python train.py --d_model=256 --head_dim=64 --norm_eps=1e-06 --positions="rope" --rope_base=10000.0 --bias="none" --tie_embeddings=false --init_std_qkv=0.0262 --init_std_down=0.0 --warmup_steps=214 --decay_fraction=0.351 --decay_shape="sqrt" --seq_len=256 --train_tokens=288900000 --dataset="wikipedia_en"
MLP neurons of a small language model. Each row is named by its layer, matrix (gate and up: input weights; down: output weights) and neuron, and shows model dimensions 144-207. Each number is 50 + 12 x the weight over its row's rms, rounded and kept within 0 to 99. A neuron's up and down rows have the sign that makes its largest values positive.
After each neuron's rows, "fires before" lists the tokens most often just after its 100 highest values on Wikipedia text that the model never trained on.

L3.gate183:39 58 46 33 51 67 41 84 38 41 58 37 39 51 57 49 40 50 41 54 40 35 52 39 49 42 55 29 52 51 36 42 74 27 62 62 73 48 64 52 74 73 41 47 31 47 64 53 38 59 36 47 60 58 45 53 45 73 66 58 36 61 55 43
L3.up183:52 35 57 45 53 64 34 49 64 68 60 48 55 11 46 37 47 59 40 45 60 47 50 56 54 65 64 51 67 58 46 59 45 43 63 53 67 42 53 41 47 48 52 43 72 64 42 55 33 69 51 52 42 59 64 46 19 55 60 49 54 45 66 42
L3.down183:35 56 66 33 38 62 50 65 53 74 54 58 46 43 52 48 44 51 32 41 44 39 51 60 27 89 50 46 49 70 50 61 57 44 54 56 61 53 51 29 33 51 60 23 59 48 44 55 35 49 43 74 62 51 46 62 65 50 57 63 67 42 82 46
fires before: "ed", "ing", "er", "us", "r", "ers"

L8.gate224:31 69 52 51 47 63 33 48 67 52 56 37 46 45 65 42 77 48 57 55 39 57 64 58 53 57 48 54 58 54 41 64 48 59 46 61 88 55 69 44 71 53 60 25 52 41 61 61 67 44 50 52 58 74 54 58 49 50 57 27 41 72 52 33
L8.up224:61 78 65 38 43 73 46 54 31 59 68 53 66 39 49 25 68 50 71 40 47 66 55 57 54 77 43 31 54 43 53 57 60 34 24 55 62 46 53 38 40 40 51 34 66 59 52 58 68 49 65 42 44 50 57 50 50 64 57 36 71 54 45 51
L8.down224:41 44 64 64 47 54 53 48 40 39 47 49 51 26 43 46 36 46 40 40 26 56 42 66 48 58 25 44 59 43 67 48 46 29 42 48 33 58 15 37 45 43 43 48 54 51 56 60 63 60 67 57 54 67 63 38 52 71 47 43 65 53 48 74
fires before: "ect", "ess", "or", "it", ".", "m"

L8.gate561:54 53 52 54 44 70 55 82 45 56 49 61 51 57 48 52 70 46 38 42 43 31 56 27 59 23 56 55 68 77 40 68 67 31 72 51 50 59 60 37 72 54 53 63 40 47 81 37 40 51 37 49 51 47 58 41 54 62 49 49 53 53 60 32
L8.up561:45 72 42 77 57 43 46 70 36 61 50 54 53 61 64 45 53 65 55 56 49 41 45 47 50 49 42 48 42 67 52 74 44 40 36 71 59 33 53 60 51 58 65 62 38 28 44 70 23 45 62 43 50 61 50 41 68 78 34 59 39 53 32 34
L8.down561:50 69 31 59 61 60 40 60 60 63 51 55 59 74 45 54 62 43 54 53 47 37 72 55 55 57 84 49 58 67 45 49 50 67 48 56 41 35 48 41 54 50 52 51 31 44 42 52 28 58 56 45 50 50 49 61 43 55 46 57 43 63 58 50
fires before: " ", " W", " —"

L8.gate264:58 34 58 41 49 53 38 52 58 66 40 44 68 63 42 42 54 48 44 44 56 49 54 52 55 40 47 54 66 58 43 63 70 55 65 43 50 50 35 47 55 39 46 40 47 55 46 49 34 56 51 35 55 58 74 39 64 51 64 50 46 62 72 75
L8.up264:61 55 44 32 42 42 65 45 51 45 44 43 73 38 52 62 32 43 20 49 56 43 24 47 45 68 70 60 41 64 58 63 58 49 45 67 48 36 51 59 54 66 50 76 71 27 60 50 58 63 71 46 46 34 58 60 42 73 48 50 22 37 74 66
L8.down264:40 62 51 62 60 56 36 52 53 44 52 66 37 60 32 56 65 42 55 44 29 48 60 37 65 64 36 39 55 60 27 51 70 62 50 46 31 52 47 31 49 36 44 48 58 64 64 44 50 45 35 38 62 62 38 57 63 33 65 40 55 64 50 47
fires before: "a", " ", "°"

L10.gate394:73 45 61 78 63 18 28 61 41 63 54 44 81 69 49 41 60 55 60 40 61 58 43 25 72 57 56 57 29 53 22 55 58 62 50 58 47 41 55 57 38 62 59 40 49 30 58 50 52 66 55 41 46 47 56 27 52 69 56 53 36 52 54 48
L10.up394:62 34 69 62 56 53 30 66 46 44 55 53 24 34 39 48 46 43 59 62 42 40 39 59 36 40 38 47 66 63 60 73 49 56 52 25 39 48 58 46 52 46 40 45 48 48 42 46 46 19 53 40 36 51 59 65 32 43 49 38 37 57 59 51
L10.down394:73 61 27 65 60 56 37 48 44 47 67 75 63 59 81 54 55 43 49 42 58 43 44 40 54 78 64 29 71 29 57 51 46 50 43 32 44 55 61 46 23 67 49 74 42 49 60 78 55 39 71 68 51 57 55 46 48 56 48 50 40 47 39 42
fires before: "t", "ers", "al", "er", "one"

L3.gate299:55 63 58 45 51 40 46 43 58 45 73 55 58 54 48 50 22 42 63 54 53 37 66 45 40 40 27 40 57 58 69 49 54 36 57 41 44 68 63 55 67 50 61 29 45 47 69 50 62 25 33 68 55 43 48 38 33 48 42 63 65 47 61 50
L3.up299:61 66 61 55 55 45 48 41 45 38 56 46 61 56 63 63 61 57 69 31 44 46 75 62 55 51 31 39 66 62 66 54 36 61 44 51 42 55 50 53 70 33 52 48 49 62 60 49 48 32 35 49 51 48 54 29 43 62 64 69 68 62 32 52
L3.down299:81 57 61 50 70 49 46 43 55 35 58 46 72 43 62 42 38 47 60 58 36 57 63 44 38 45 38 37 53 62 63 45 43 36 45 53 45 52 46 54 77 40 63 46 56 30 37 31 58 18 28 73 60 36 60 34 56 73 56 59 65 46 44 42
fires before: "es", "2", "er", "ence", "ral", "ent"

L10.gate561:40 67 19 38 60 45 60 22 28 55 53 56 40 24 50 52 67 61 66 55 53 46 66 32 65 49 83 47 51 75 44 46 38 39 56 70 62 69 65 55 51 41 53 53 66 47 42 27 67 52 44 32 50 55 33 63 39 51 35 40 39 62 36 44
L10.up561:40 46 33 60 40 60 57 52 50 29 77 47 51 61 45 31 58 54 51 38 32 59 63 56 50 48 44 57 52 52 63 57 50 19 31 41 40 69 71 41 40 53 45 41 73 54 63 39 80 61 71 50 59 59 47 42 47 42 57 39 25 71 48 41
L10.down561:45 56 48 54 33 43 46 41 50 67 54 67 50 69 42 61 46 52 38 57 44 42 51 49 51 54 43 69 87 60 70 57 20 51 30 55 39 41 57 64 43 69 36 35 35 62 41 52 46 47 68 45 41 52 74 61 34 49 60 82 42 62 55 67
fires before: "1", "2", "ia"

L6.gate344:29 73 61 47 52 61 23 48 54 40 57 52 56 59 36 63 38 66 40 49 66 44 45 33 46 54 45 53 74 25 44 40 55 63 64 69 49 48 64 63 61 32 49 55 59 64 49 30 50 53 33 48 27 52 64 59 44 61 50 62 52 58 54 56
L6.up344:37 38 78 57 31 53 44 40 60 59 41 55 41 62 41 59 33 60 52 40 53 55 51 47 51 70 31 69 56 29 44 33 54 49 61 51 59 45 50 59 58 55 48 60 52 55 36 57 52 59 47 40 30 25 47 67 47 35 43 43 69 40 42 43
L6.down344:59 46 47 41 38 43 51 47 62 44 44 62 49 48 29 49 49 63 44 46 44 35 47 40 49 44 33 51 43 59 50 46 51 40 65 56 52 50 40 73 58 54 68 43 65 41 41 60 64 59 44 52 61 69 72 59 56 63 45 42 64 54 46 56
fires before: "b", "ed", "ition", "es", "c"

L8.gate329:43 62 27 57 37 32 88 50 54 52 36 56 65 59 62 37 61 46 64 37 40 72 54 73 34 63 55 72 56 45 39 47 60 52 58 33 69 43 54 57 63 45 39 44 58 57 53 56 62 33 63 41 26 65 51 56 75 60 42 43 51 54 38 57
L8.up329:36 42 61 41 32 43 48 66 47 60 54 41 60 39 65 53 67 38 42 53 59 45 41 68 37 59 73 32 63 36 43 66 43 64 43 46 44 70 53 36 33 30 36 63 64 60 44 39 45 36 38 47 34 29 44 73 38 47 51 52 55 54 52 57
L8.down329:44 57 46 49 61 36 52 71 45 64 69 41 29 58 60 43 63 57 44 63 61 40 50 50 56 49 40 46 26 64 50 36 38 48 69 38 57 46 57 29 61 34 47 44 41 49 39 62 53 52 62 56 42 37 40 42 68 55 42 55 47 48 61 36
fires before: "8", "9", "ill", "I"

L10.gate272:49 57 54 65 74 40 43 53 36 40 63 32 58 61 65 49 34 50 49 68 57 43 34 71 72 44 52 52 45 33 54 64 69 36 46 67 33 29 33 52 47 68 36 57 31 45 52 59 49 25 47 49 46 64 30 49 37 68 51 61 42 58 62 41
L10.up272:27 51 46 70 45 53 43 50 54 35 27 58 64 37 28 38 63 42 63 35 49 47 60 46 56 38 46 43 40 64 52 51 45 47 64 61 33 42 42 65 67 23 45 56 41 28 46 25 63 40 51 47 49 62 48 64 54 48 73 33 22 62 31 30
L10.down272:50 49 39 35 57 41 31 48 29 31 42 49 70 67 56 64 61 50 52 61 52 57 57 69 63 56 63 47 57 39 28 51 62 22 77 51 54 49 47 54 75 52 49 33 50 27 51 60 43 40 54 56 48 60 46 51 34 62 35 37 39 62 56 49
fires before: " |", ":", "\n", " (", " J"

L10.gate339:39 60 63 47 55 49 32 48 67 49 49 36 41 41 58 31 47 45 47 51 58 36 60 32 46 67 52 70 95 62 38 53 59 26 47 51 54 45 55 44 46 56 35 41 38 52 61 50 75 37 61 48 35 50 58 56 45 44 59 45 64 65 42 61
L10.up339:54 51 72 52 45 55 29 45 53 36 45 52 31 39 50 47 56 47 40 50 21 56 63 60 57 78 43 48 73 55 67 59 53 55 35 43 51 45 27 47 49 59 48 58 62 48 62 46 48 37 36 56 52 36 56 56 49 25 53 60 75 60 23 72
L10.down339:46 50 58 53 51 51 44 47 53 60 51 63 51 53 43 86 65 54 45 33 38 49 52 57 50 47 56 46 52 61 56 65 49 64 55 49 54 56 41 66 64 59 54 38 68 82 32 63 29 29 40 59 43 39 48 56 57 39 65 57 41 52 33 49
fires before: "es", "ial", "t", "ed", "ers", "i"

L4.gate542:56 34 48 60 52 42 54 53 49 34 56 57 59 76 50 41 60 67 24 29 72 73 46 48 39 39 43 42 36 47 53 56 71 33 51 55 42 52 38 45 78 44 37 31 46 37 45 29 46 26 49 45 51 61 77 58 70 35 39 50 41 52 53 65
L4.up542:49 33 74 59 56 89 49 39 63 35 60 41 29 60 40 44 70 68 54 52 67 49 37 40 39 64 36 36 67 48 45 50 52 48 70 68 38 64 50 52 41 37 60 34 58 67 48 42 44 68 59 58 47 48 47 88 66 39 39 63 63 60 32 45
L4.down542:65 51 44 49 51 59 46 35 66 29 52 67 25 80 41 45 81 50 48 42 70 42 57 46 27 53 37 24 45 29 60 57 44 51 42 70 36 50 45 53 60 41 30 35 68 68 49 50 46 72 58 47 62 56 43 53 59 48 38 50 39 67 35 40
fires before: "ain", " of", "ic", "n", "s", "y"

L4.gate476:61 52 38 34 62 33 57 42 47 61 50 42 24 41 64 48 66 47 41 41 72 63 71 57 63 35 57 36 34 58 56 35 75 58 54 59 33 52 36 39 54 41 58 48 31 53 54 46 59 69 34 31 43 44 60 41 37 47 47 51 53 68 43 29
L4.up476:19 39 65 54 18 46 52 57 40 34 50 53 50 57 52 58 30 61 66 54 47 42 44 53 53 48 44 80 44 49 35 53 53 41 55 53 55 59 43 47 56 53 51 39 86 46 45 58 37 45 52 59 54 72 24 62 64 59 50 59 59 60 32 52
L4.down476:33 32 25 57 40 50 41 42 53 66 55 55 47 40 50 48 41 59 47 59 59 36 50 40 20 57 49 77 43 26 71 45 38 55 42 56 62 32 43 54 29 41 31 44 41 37 59 42 48 46 59 71 46 55 35 64 64 52 56 40 30 45 60 43
fires before: "0", " |", " |\n", "7", "–", "1"

L10.gate69:57 62 39 34 44 64 43 58 39 46 56 47 60 52 59 53 56 63 53 39 51 52 49 51 47 34 41 47 49 58 49 51 58 16 33 60 56 51 45 41 34 31 63 69 38 48 48 43 52 32 42 37 55 53 45 58 40 53 54 45 34 59 67 43
L10.up69:50 64 48 58 60 77 42 58 33 19 62 38 75 32 40 51 46 70 58 44 63 55 35 69 64 56 30 29 54 49 47 74 39 40 51 54 46 60 51 73 62 42 58 41 76 47 44 71 35 44 51 66 59 57 53 63 41 25 50 50 43 26 70 41
L10.down69:54 45 41 52 49 41 54 33 34 23 56 38 35 45 28 55 38 60 34 41 59 38 40 67 66 53 63 46 47 66 47 67 35 62 48 54 57 47 51 51 50 51 52 29 53 57 68 67 62 58 36 50 44 55 46 52 33 32 48 40 51 53 23 52
fires before: " |", ":", "s", " of", "ed"

L8.gate26:58 31 46 37 65 43 62 51 40 60 17 49 37 38 61 22 40 70 56 32 55 49 52 51 46 62 18 63 59 62 49 57 58 52 74 59 36 55 49 49 37 65 56 57 58 63 57 39 46 32 77 45 44 68 42 48 61 51 51 54 52 35 57 60
L8.up26:61 46 49 50 44 36 58 50 35 35 49 39 59 11 42 72 46 44 50 55 36 66 43 47 58 55 41 39 45 61 42 46 64 50 35 44 60 37 37 69 39 74 61 47 32 58 43 39 64 48 53 55 40 61 38 54 56 67 44 43 49 46 60 55
L8.down26:54 60 48 59 71 70 66 56 75 48 53 30 64 62 57 55 69 39 43 43 27 69 56 46 51 61 47 59 67 53 38 48 44 17 35 36 53 27 48 40 57 52 32 62 42 43 67 58 58 44 49 32 42 47 31 40 45 48 38 21 66 27 41 49
fires before: " ", " |\n", " |", "an", " of"

L3.gate0:55 19 39 35 39 76 49 53 44 27 29 61 57 45 52 63 75 57 43 57 46 75 56 55 55 48 50 48 62 68 33 50 61 46 56 41 53 46 73 71 64 39 55 73 58 45 54 59 51 58 37 44 58 40 42 58 51 77 64 71 54 30 61 57
L3.up0:21 47 80 46 56 70 65 50 57 75 48 64 80 48 27 72 52 54 56 57 58 58 60 65 47 58 43 56 47 42 65 40 48 23 63 48 64 47 81 35 57 57 39 58 43 43 28 36 69 27 43 57 40 38 63 50 47 47 31 45 34 54 33 65
L3.down0:59 44 49 69 51 41 38 27 29 54 27 69 42 56 50 30 36 34 68 61 44 79 51 73 43 32 57 61 47 56 43 61 40 44 71 41 70 42 53 61 48 55 38 59 41 43 37 41 55 46 41 45 57 51 32 25 32 73 34 46 20 52 57 50
fires before: "3", "0", "1", "8", "9", "6"

L4.gate588:50 64 57 68 57 58 44 64 52 40 51 45 63 60 56 54 54 51 67 51 59 66 71 44 43 78 41 66 55 83 57 37 55 21 57 35 38 56 52 35 70 47 41 38 44 65 59 58 48 34 38 47 63 70 33 37 43 52 49 61 49 60 61 31
L4.up588:46 44 50 26 50 55 58 41 53 32 33 53 64 45 31 53 45 59 60 36 74 42 41 70 53 43 44 52 45 38 53 39 53 42 59 35 49 52 53 56 50 50 39 55 60 51 46 51 57 65 40 21 53 67 50 61 69 41 57 48 60 28 33 36
L4.down588:61 62 65 53 48 52 37 37 45 45 33 31 38 51 42 70 50 28 69 45 66 64 53 55 50 59 67 80 66 51 42 43 57 32 76 41 54 41 63 58 44 41 37 38 55 48 39 58 78 57 59 52 43 55 64 40 63 51 37 47 36 55 17 61
fires before: "2", "1", "9", "==\n", "8", "ion"

L10.gate59:39 59 52 32 27 50 60 50 54 37 55 46 62 70 41 52 39 35 48 20 27 47 36 60 36 63 52 50 58 37 59 48 52 55 61 66 60 60 56 23 72 50 37 31 46 50 40 47 56 25 42 67 73 46 65 67 29 63 53 54 59 51 37 35
L10.up59:45 48 54 42 62 54 37 48 39 29 38 42 63 26 27 30 47 45 48 73 52 34 43 42 38 34 54 58 58 56 51 78 67 62 55 62 52 31 38 56 68 50 45 43 56 50 45 43 58 40 63 39 54 51 55 32 70 41 44 56 68 38 37 49
L10.down59:71 44 43 38 55 40 55 41 29 43 55 19 62 50 57 34 48 34 48 50 58 44 54 45 65 46 68 40 47 58 53 49 70 61 65 40 45 36 57 51 53 67 50 32 58 26 43 51 49 47 77 67 58 22 56 46 68 33 34 58 72 52 50 57
fires before: " |", "er", "ent", "ed", "her"

L6.gate627:46 49 67 42 29 62 46 58 68 46 71 36 45 46 61 58 62 54 36 50 49 64 37 67 38 76 41 38 35 37 46 42 77 63 62 32 42 29 80 58 61 54 53 62 48 65 42 40 33 31 55 32 52 69 48 48 43 63 53 42 44 65 35 50
L6.up627:39 40 75 57 43 54 46 53 30 39 68 74 59 44 60 55 60 52 41 53 64 52 55 48 51 61 72 52 59 40 63 48 64 44 46 65 33 60 49 53 57 34 40 66 47 50 65 50 69 58 54 39 46 56 46 51 32 62 52 76 51 39 35 38
L6.down627:70 38 61 65 65 39 54 36 55 44 68 43 49 51 49 60 59 29 58 54 37 41 57 38 40 60 43 41 48 52 45 50 48 45 81 49 36 51 75 50 59 64 55 57 58 55 53 66 57 68 45 51 37 75 33 58 34 27 43 56 44 58 56 35
fires before: " "

L2.gate266:65 46 37 58 48 66 68 64 65 67 34 57 52 43 44 49 53 57 73 47 52 66 34 50 59 51 56 50 44 38 33 40 48 48 53 49 40 45 34 48 40 71 53 28 68 65 38 38 57 55 54 60 25 47 34 48 66 46 51 43 45 53 62 43
L2.up266:41 48 42 59 46 63 50 42 46 45 60 53 52 69 62 37 64 62 44 52 26 49 63 60 56 36 78 56 45 49 43 40 53 45 64 64 53 41 39 40 51 45 45 45 61 61 55 64 47 61 43 57 49 32 60 55 66 43 46 35 44 40 64 31
L2.down266:26 64 56 59 64 36 63 44 46 59 78 49 41 57 36 48 34 48 34 66 32 52 52 56 48 20 54 52 35 55 68 64 53 44 61 51 43 51 39 47 45 59 72 47 43 48 42 58 41 34 54 33 44 56 49 76 75 61 43 76 63 53 48 54
fires before: "ing", "ory", "ish", "ten", "ical", "er"

L10.gate45:44 82 65 13 48 63 45 32 54 43 42 72 38 48 75 63 61 38 38 67 31 34 70 41 63 34 45 49 60 53 36 55 48 51 63 67 58 43 45 46 43 52 43 36 74 61 46 52 77 33 46 50 60 46 46 38 36 59 41 46 58 55 33 46
L10.up45:63 42 81 46 56 39 44 57 60 49 47 44 28 60 42 45 42 27 50 47 57 52 52 51 48 56 61 36 60 45 41 52 19 52 58 43 52 48 71 57 48 51 46 58 55 58 50 63 56 41 78 31 57 40 57 67 51 54 44 35 76 49 33 53
L10.down45:56 60 44 37 60 43 37 54 50 22 45 45 52 43 19 29 51 58 29 46 42 47 55 52 37 27 38 60 29 31 52 58 62 46 59 28 59 80 41 54 73 58 46 49 33 72 31 55 59 42 60 24 49 62 49 45 56 25 45 28 41 59 41 40
fires before: "or", "id", "ss", "m"

L8.gate322:52 72 65 63 38 41 61 60 30 47 42 48 61 56 59 43 68 65 56 70 65 42 44 62 56 35 41 54 45 70 35 63 50 36 59 45 45 30 49 34 49 43 44 69 33 30 57 64 61 48 46 50 35 44 43 42 54 38 67 61 43 44 27 49
L8.up322:43 74 66 57 57 51 47 60 44 49 56 49 56 62 75 36 39 49 67 56 52 62 41 47 51 56 56 49 47 43 29 42 59 46 48 49 38 48 60 45 35 41 45 61 60 52 45 51 56 41 51 41 60 86 59 49 62 46 33 45 47 54 46 13
L8.down322:31 50 45 69 47 69 69 37 28 35 54 74 50 48 50 48 51 43 75 71 59 47 67 62 61 47 53 47 61 57 45 42 47 43 65 58 49 62 51 37 39 40 36 44 20 37 51 62 55 44 48 62 44 46 35 58 53 45 55 59 17 45 36 45
fires before: " |", ":", " of", "v", " f"

L8.gate398:52 52 34 33 55 51 56 48 25 60 44 21 34 47 59 37 46 51 50 60 55 50 58 31 25 53 72 54 55 42 56 76 44 46 75 56 52 52 53 50 51 40 32 45 64 47 57 47 50 16 38 56 81 34 57 74 53 77 48 54 27 37 63 36
L8.up398:44 54 42 54 42 50 49 46 50 32 68 44 55 59 48 66 62 51 39 65 53 63 51 49 43 27 55 52 51 33 37 43 43 33 35 34 40 52 63 51 46 59 27 67 58 36 44 59 48 48 46 48 41 45 33 59 83 64 61 45 45 51 25 37
L8.down398:58 40 30 42 62 60 39 54 66 51 39 65 67 45 58 56 43 47 42 41 58 38 60 56 42 34 61 77 66 35 49 36 56 42 28 39 47 68 48 46 54 66 64 70 48 48 42 39 68 54 26 48 53 62 39 36 68 45 43 43 54 44 49 68
fires before: " |", " |\n", "ity", "us", "er"

L10.gate422:61 46 63 48 71 51 56 59 34 47 72 65 40 45 52 32 42 39 43 35 56 36 50 49 36 39 27 56 47 70 64 56 86 49 77 51 30 39 56 41 40 43 24 36 34 55 71 65 58 55 58 33 39 56 36 59 67 54 40 57 63 45 49 45
L10.up422:63 47 64 72 65 48 48 52 31 56 50 56 59 27 58 53 65 28 34 38 53 53 47 51 43 56 75 50 33 40 43 52 42 42 60 47 33 49 58 48 40 32 45 50 50 51 56 65 54 67 35 43 59 31 39 61 50 61 47 34 47 70 45 30
L10.down422:34 58 54 72 60 57 35 43 52 57 59 44 49 41 59 39 67 59 57 39 45 47 38 48 42 54 61 59 40 56 29 58 49 68 63 41 56 50 42 40 24 65 57 38 57 38 50 50 59 49 47 49 33 50 39 68 34 57 63 47 40 32 59 34
fires before: " ", " the"

L3.gate394:25 48 58 45 59 33 36 55 30 42 59 48 59 58 37 45 54 36 51 52 55 50 58 69 36 58 60 48 41 66 39 58 69 46 42 52 70 50 58 51 29 35 39 58 48 36 33 35 55 55 58 43 67 31 47 56 56 34 49 51 56 44 69 51
L3.up394:54 58 47 50 54 58 39 58 47 36 40 42 46 31 47 62 64 46 62 39 49 51 75 56 73 51 58 49 54 52 48 50 55 48 52 55 57 54 21 45 57 69 54 49 55 46 41 62 37 55 62 64 46 63 38 53 43 50 52 60 70 76 44 39
L3.down394:52 60 60 55 52 42 52 59 39 39 56 36 54 52 50 54 47 38 58 60 40 32 70 68 31 64 59 53 73 40 35 50 49 45 49 61 61 55 63 50 56 40 44 55 49 36 35 63 40 68 62 42 64 60 57 43 54 42 55 40 60 70 54 44
fires before: "wn", "per", "pen", "pp", " a", "ld"

L8.gate239:45 57 69 70 42 59 53 43 44 33 57 51 42 45 62 55 53 13 45 46 52 52 49 50 56 52 75 50 50 48 55 70 57 30 46 42 61 52 53 61 60 73 41 45 27 46 58 62 57 26 42 60 38 43 41 66 58 56 61 53 48 50 30 33
L8.up239:30 51 70 60 49 47 43 44 66 44 49 60 71 35 48 36 51 27 50 39 36 48 47 49 51 15 64 41 56 81 61 52 61 44 56 35 69 34 58 45 55 50 41 61 38 44 60 44 40 42 76 55 67 69 40 57 50 57 34 32 55 78 54 44
L8.down239:33 66 45 43 44 50 32 37 51 41 43 52 36 47 44 66 71 51 54 48 40 43 53 53 75 46 54 36 40 44 54 55 50 59 76 52 49 47 77 45 60 60 39 40 44 68 58 68 48 42 42 45 57 81 39 41 36 67 49 59 45 52 27 52
fires before: " ", " |", " of", ")\n", " =\n\n", " in"

L10.gate400:61 52 51 54 53 59 47 54 57 45 55 50 39 50 55 61 58 65 55 78 54 63 33 63 55 44 63 42 51 32 63 40 52 71 57 53 66 67 35 32 53 28 48 52 36 63 65 39 62 39 67 31 55 57 52 63 59 51 36 75 53 50 53 54
L10.up400:29 44 56 66 40 51 49 42 69 67 54 57 67 59 53 63 66 57 45 63 27 22 38 36 63 53 67 55 61 51 40 32 54 36 30 34 68 52 63 33 47 44 66 56 52 43 41 36 63 58 68 44 73 45 56 45 61 39 28 56 57 58 41 41
L10.down400:49 34 55 52 32 60 51 46 29 44 59 39 58 49 69 51 32 61 63 48 43 69 47 61 41 39 62 47 44 46 57 55 61 58 79 53 42 43 49 51 43 32 35 37 55 47 65 54 58 53 35 44 52 67 48 76 45 82 65 68 63 33 62 54
fires before: "0", "2", "5", "4", "7", "1"

L2.gate356:70 33 65 62 46 68 39 63 43 26 37 33 68 61 29 41 30 45 60 51 29 47 58 59 43 46 55 41 51 52 39 62 39 48 54 45 57 34 46 42 46 74 42 44 45 42 68 54 58 43 25 58 47 51 46 36 62 41 31 53 33 64 51 50
L2.up356:48 50 65 57 50 60 58 50 55 68 55 49 45 23 50 52 41 56 66 46 51 55 46 38 36 52 59 64 49 72 51 54 52 74 58 44 38 49 51 62 64 37 55 53 65 53 65 51 55 62 57 48 45 52 17 43 57 51 69 87 38 42 53 55
L2.down356:41 58 70 54 38 25 61 69 36 51 39 34 45 58 37 38 49 52 47 51 35 61 66 32 57 43 35 47 64 38 71 56 23 48 36 41 56 23 55 31 50 38 61 51 63 42 40 68 45 52 58 63 78 56 37 33 54 34 39 31 61 44 42 60
fires before: "ision", "al", "ing", "es", "ed"

L10.gate501:69 35 62 76 60 48 62 56 16 35 44 35 47 56 41 57 64 55 47 40 57 11 50 43 23 35 46 59 62 29 68 57 36 66 61 58 50 41 53 40 63 49 38 48 61 46 69 42 54 56 53 41 50 56 43 50 38 59 52 60 60 42 44 45
L10.up501:28 49 52 57 18 34 67 30 43 40 34 63 66 36 41 55 66 66 51 46 49 61 15 61 40 47 75 46 71 44 54 58 36 37 57 38 55 45 56 41 56 48 44 28 46 48 41 54 40 71 37 42 41 31 32 45 58 40 66 55 46 57 32 14
L10.down501:46 59 41 38 51 47 53 59 26 36 59 61 42 74 35 59 40 55 40 49 41 33 68 56 48 61 54 73 44 54 42 45 27 69 44 50 25 69 57 50 32 49 42 51 58 57 61 44 65 19 66 32 56 27 50 61 57 61 49 46 65 53 67 46
fires before: " |", ":", " |\n", " ", " C"

L8.gate637:39 61 55 55 57 52 31 81 46 60 43 56 54 44 42 52 37 51 56 47 73 44 59 52 40 28 43 68 48 61 41 70 52 32 51 47 35 52 62 39 32 45 43 51 24 49 55 62 42 64 57 22 39 67 78 67 50 35 78 30 37 72 54 38
L8.up637:61 67 57 46 71 47 34 48 58 45 47 61 44 42 42 38 53 37 67 40 70 55 36 53 58 61 25 42 31 40 55 65 60 48 58 52 53 46 31 48 35 44 67 60 38 21 53 59 59 35 52 26 39 61 56 73 67 62 63 39 60 52 49 37
L8.down637:65 63 39 43 60 52 39 70 50 66 37 59 50 47 52 53 51 63 47 40 29 56 46 29 60 68 49 57 69 57 39 68 54 62 62 60 56 51 75 42 61 60 61 29 54 55 52 69 13 39 37 58 59 50 87 57 35 66 51 45 39 64 37 52
fires before: "ed", "ut", "ing", "le", "er", "ers"

L6.gate394:61 59 47 53 61 47 40 49 45 54 68 43 49 45 26 42 44 45 62 26 33 58 51 53 44 71 78 61 40 55 21 51 63 37 45 41 63 72 56 44 61 72 45 24 53 52 29 44 76 59 65 48 64 66 49 49 47 71 59 57 41 55 48 31
L6.up394:47 55 47 71 38 51 72 59 54 46 55 45 32 38 49 43 69 58 59 69 34 44 52 80 55 36 71 62 53 40 45 69 73 47 42 50 40 60 57 40 55 41 37 57 59 55 67 45 44 48 62 38 47 44 78 29 57 53 76 63 39 67 60 48
L6.down394:54 48 58 65 43 36 36 42 43 53 55 31 44 86 48 48 58 32 50 25 49 25 52 43 34 57 55 45 41 44 48 43 37 43 46 52 38 57 53 48 42 39 38 29 43 49 54 69 23 50 55 52 56 67 32 48 50 39 37 58 55 57 34 36
fires before: "1", "2", "0", ":", " |", "e"

L6.gate149:54 37 78 53 66 48 61 54 48 57 58 57 31 58 67 47 54 64 52 34 58 34 68 47 66 48 59 59 56 58 33 63 51 53 36 61 37 38 62 55 49 27 72 45 39 34 47 24 38 45 64 56 51 47 43 60 45 38 71 71 56 68 55 36
L6.up149:40 34 66 39 61 60 38 24 54 53 66 43 55 49 46 51 61 44 38 50 62 54 42 64 44 45 57 46 60 27 35 60 66 68 37 37 50 50 47 74 32 53 79 31 39 53 47 39 52 51 69 63 49 48 30 47 41 38 45 49 71 54 67 45
L6.down149:35 57 57 53 50 43 61 52 36 46 49 43 42 49 66 35 56 52 58 45 44 53 53 51 54 56 58 53 49 45 37 56 38 43 56 62 60 61 52 62 51 48 45 62 57 51 39 36 39 73 73 51 56 53 31 62 42 55 42 44 62 59 45 33
fires before: "pen", "wn", "b", "per", "pp", "=="